Weights of a small GPT-style language model, trained from scratch on English Wikipedia.
Size: 16 layers, width 160, 2 heads of 64, MLP 320 SwiGLU, vocabulary 2205, 4.51M parameters.
Architecture: RMSNorm before each block, rotary positions, untied embeddings.
Training: a variant of Muon for these matrices, 101M tokens.
MLP neurons of a small language model. Each row is named by its layer, matrix (gate and up: input weights) and neuron, and shows model dimensions 80-143. Each number is 50 + 15 x the weight over its row's rms, rounded and kept within 0 to 99. A neuron's up and down rows have the sign that makes its largest values positive.
Before each neuron's rows, "fires on" lists the tokens most often at its 100 highest values on Wikipedia text that the model never trained on. A number after a token or word is its count.

fires on: "ur" 19, "u" 13, ":" 13, "ent" 10, "ro" 9, "te" 9
L8.gate139:58 68 41 60 51 21 34 59 42 48 59 60 48 20 51 56 68 54 28 54 61 50 42 45 54 20 62 72 71 53 81 20 30 63 39 46 30 49 54 51 41 31 56 53 71 31 74 72 50 66 60 40 64 60 44 39 63 43 49 37 62 73 30 33
L8.up139:56 61 32 60 32 50 22 81 43 36 54 29 30 47 44 36 77 71 64 61 58 47 45 47 62 31 67 39 56 57 63 62 45 42 73 46 64 52 55 55 71 37 51 48 61 41 55 29 49 87 23 62 78 42 58 62 80 49 57 64 35 68 77 48

fires on: " under" 41, " bro" 28, " sh" 14, " us" 10
L2.gate285:45 63 49 69 66 40 51 22 42 54 50 42 55 52 20 58 45 30 47 34 60 69 50 68 51 40 50 20 46 30 27 21 25 82 61 35 34 51 28 30 57 31 44 45 67 46 51 54 58 35 40 65 72 53 74 50 40 58 21 68 46 86 43 53
L2.up285:59 80 50 60 61 39 61 47 63 58 38 48 56 63 31 52 45 44 61 47 45 74 47 71 48 41 51 24 34 37 20 30 37 67 64 28 28 55 29 43 50 20 35 48 50 46 30 71 43 24 39 58 77 57 66 46 38 36 47 67 48 63 37 43

fires on: " Christ" 28, " cap" 25, " Cap" 22, " Sam" 14, " Ben" 10
L2.gate27:71 38 23 54 75 50 75 70 30 49 60 52 33 45 31 60 44 39 63 59 38 75 37 51 46 31 43 45 55 44 63 25 34 53 35 14 60 69 58 32 65 74 53 36 53 60 44 33 24 50 61 57 48 59 20 49 58 35 58 66 44 51 31 25
L2.up27:47 51 28 56 88 31 42 63 45 62 46 56 65 38 37 59 42 71 56 37 34 74 44 70 35 49 42 61 46 49 57 45 28 38 28 17 33 55 67 52 42 73 40 47 39 61 47 40 31 39 37 53 44 66 48 53 63 33 46 46 58 41 53 00

fires on: " am" 39, " Am" 26, "omin" 15, "iam" 9, "icip" 4
L5.gate220:37 32 59 51 34 58 43 53 37 88 67 69 75 54 59 40 47 48 15 51 64 73 66 46 62 66 29 36 65 74 50 58 82 55 34 26 30 46 47 50 37 58 56 65 40 57 42 52 70 61 59 26 40 70 52 69 37 65 44 46 64 50 55 41
L5.up220:20 30 51 59 22 45 31 59 53 48 43 18 29 76 70 57 39 60 59 16 56 37 80 35 56 65 34 66 36 68 47 51 33 44 52 52 63 42 59 66 71 24 37 63 58 59 73 44 44 42 46 57 46 62 52 69 35 51 45 63 43 61 38 56

fires on: " bro" 28, " occ" 19, " prom" 17, " bec" 15, " rec" 9, " rem" 6
L5.gate106:47 69 64 89 49 53 83 33 71 37 29 48 20 43 70 67 14 39 40 59 52 56 56 43 78 41 54 27 37 46 25 58 32 82 69 53 43 39 39 72 30 31 57 51 58 17 68 59 46 34 40 64 75 47 37 21 63 34 40 75 49 62 47 34
L5.up106:60 64 46 31 29 49 58 44 67 45 54 40 32 50 77 55 28 28 08 52 52 60 58 42 73 48 50 32 17 41 23 34 19 68 44 50 75 51 62 64 23 27 47 24 61 40 49 53 49 56 33 54 61 52 28 54 48 60 54 61 49 36 28 56

fires on: " cl" 50, " bro" 28, " arr" 19
L2.gate283:52 72 17 52 28 33 64 43 78 36 39 25 30 54 50 38 48 45 48 65 54 55 44 39 70 45 62 58 54 33 35 35 21 58 59 45 37 42 36 59 48 61 61 35 67 52 70 68 61 37 42 31 90 52 55 34 48 72 41 58 47 57 28 51
L2.up283:47 61 18 57 31 46 74 27 40 37 37 29 40 47 49 36 44 44 34 54 51 53 52 45 69 45 68 58 47 29 50 50 23 62 54 54 28 44 41 54 27 63 48 35 76 53 67 63 61 48 57 30 86 35 68 39 39 65 45 52 49 53 28 39

fires on: " of" 28, " am" 16, " The" 13, " to" 9, " by" 7, " Am" 6
L13.gate162:53 28 50 63 38 40 40 55 22 58 58 51 79 39 71 36 51 26 42 26 46 61 74 45 21 35 34 46 36 37 40 47 57 57 38 46 36 55 55 25 37 44 85 74 36 69 26 43 55 57 60 27 51 45 44 27 48 45 55 52 58 43 68 50
L13.up162:13 48 58 20 38 46 30 39 43 51 66 61 57 78 50 56 32 46 42 39 22 46 42 49 43 66 33 63 53 46 56 54 26 79 07 76 54 38 23 73 42 39 61 73 52 41 12 36 47 42 59 60 60 42 31 40 18 40 57 70 46 34 40 68

fires on: "ug" 45, " took" 19, " left" 12, "rew" 9, "ained" 8, "ica" 5
L2.gate164:42 46 64 49 55 71 65 24 39 39 64 15 52 63 56 43 50 23 52 47 59 32 59 41 42 63 87 50 65 32 32 19 24 52 38 40 47 54 45 52 49 37 32 60 49 48 52 41 51 35 45 38 44 48 34 88 56 54 45 62 54 34 39 65
L2.up164:57 61 64 25 45 58 54 22 42 70 48 63 54 50 44 36 35 33 43 40 53 32 37 38 66 33 35 51 61 50 57 58 59 16 19 61 49 28 63 41 72 49 55 48 62 50 47 43 53 65 25 16 73 69 45 52 41 66 72 81 16 58 81 68

fires on: " com" 42, " air" 12, " del" 11, " pre" 10, " Com" 8, " Air" 7
L2.gate119:45 57 70 37 45 51 64 64 68 51 49 30 44 53 53 63 71 65 12 31 49 53 62 34 39 66 64 48 35 27 46 43 49 56 49 56 66 47 74 51 61 19 47 55 35 86 60 72 41 53 56 64 56 58 79 31 56 32 65 50 26 33 46 45
L2.up119:46 64 69 46 50 68 50 69 69 57 32 38 40 37 53 69 58 73 13 46 39 41 45 30 59 50 67 44 51 34 71 33 46 47 64 56 42 37 73 69 66 52 45 44 54 64 76 59 71 33 70 38 49 66 88 44 47 28 64 55 27 23 52 51

fires on: " Christ" 28, " Mo" 15, " Sam" 14, " Dan" 11, " sim" 11, " Ben" 10
L2.gate24:46 31 34 54 47 49 87 50 51 44 58 43 44 48 39 48 50 73 62 63 30 41 27 66 20 30 34 52 53 80 27 33 30 66 51 26 45 56 47 50 58 58 39 60 36 52 27 32 65 53 72 48 50 62 51 49 40 18 58 63 63 58 20 34
L2.up24:46 30 43 35 56 47 61 37 53 38 60 38 56 51 53 38 43 61 76 39 40 70 29 85 35 49 32 47 34 50 56 34 34 43 17 42 49 52 81 49 62 55 42 63 30 61 44 33 23 61 41 48 58 48 33 53 42 41 47 85 66 74 08 20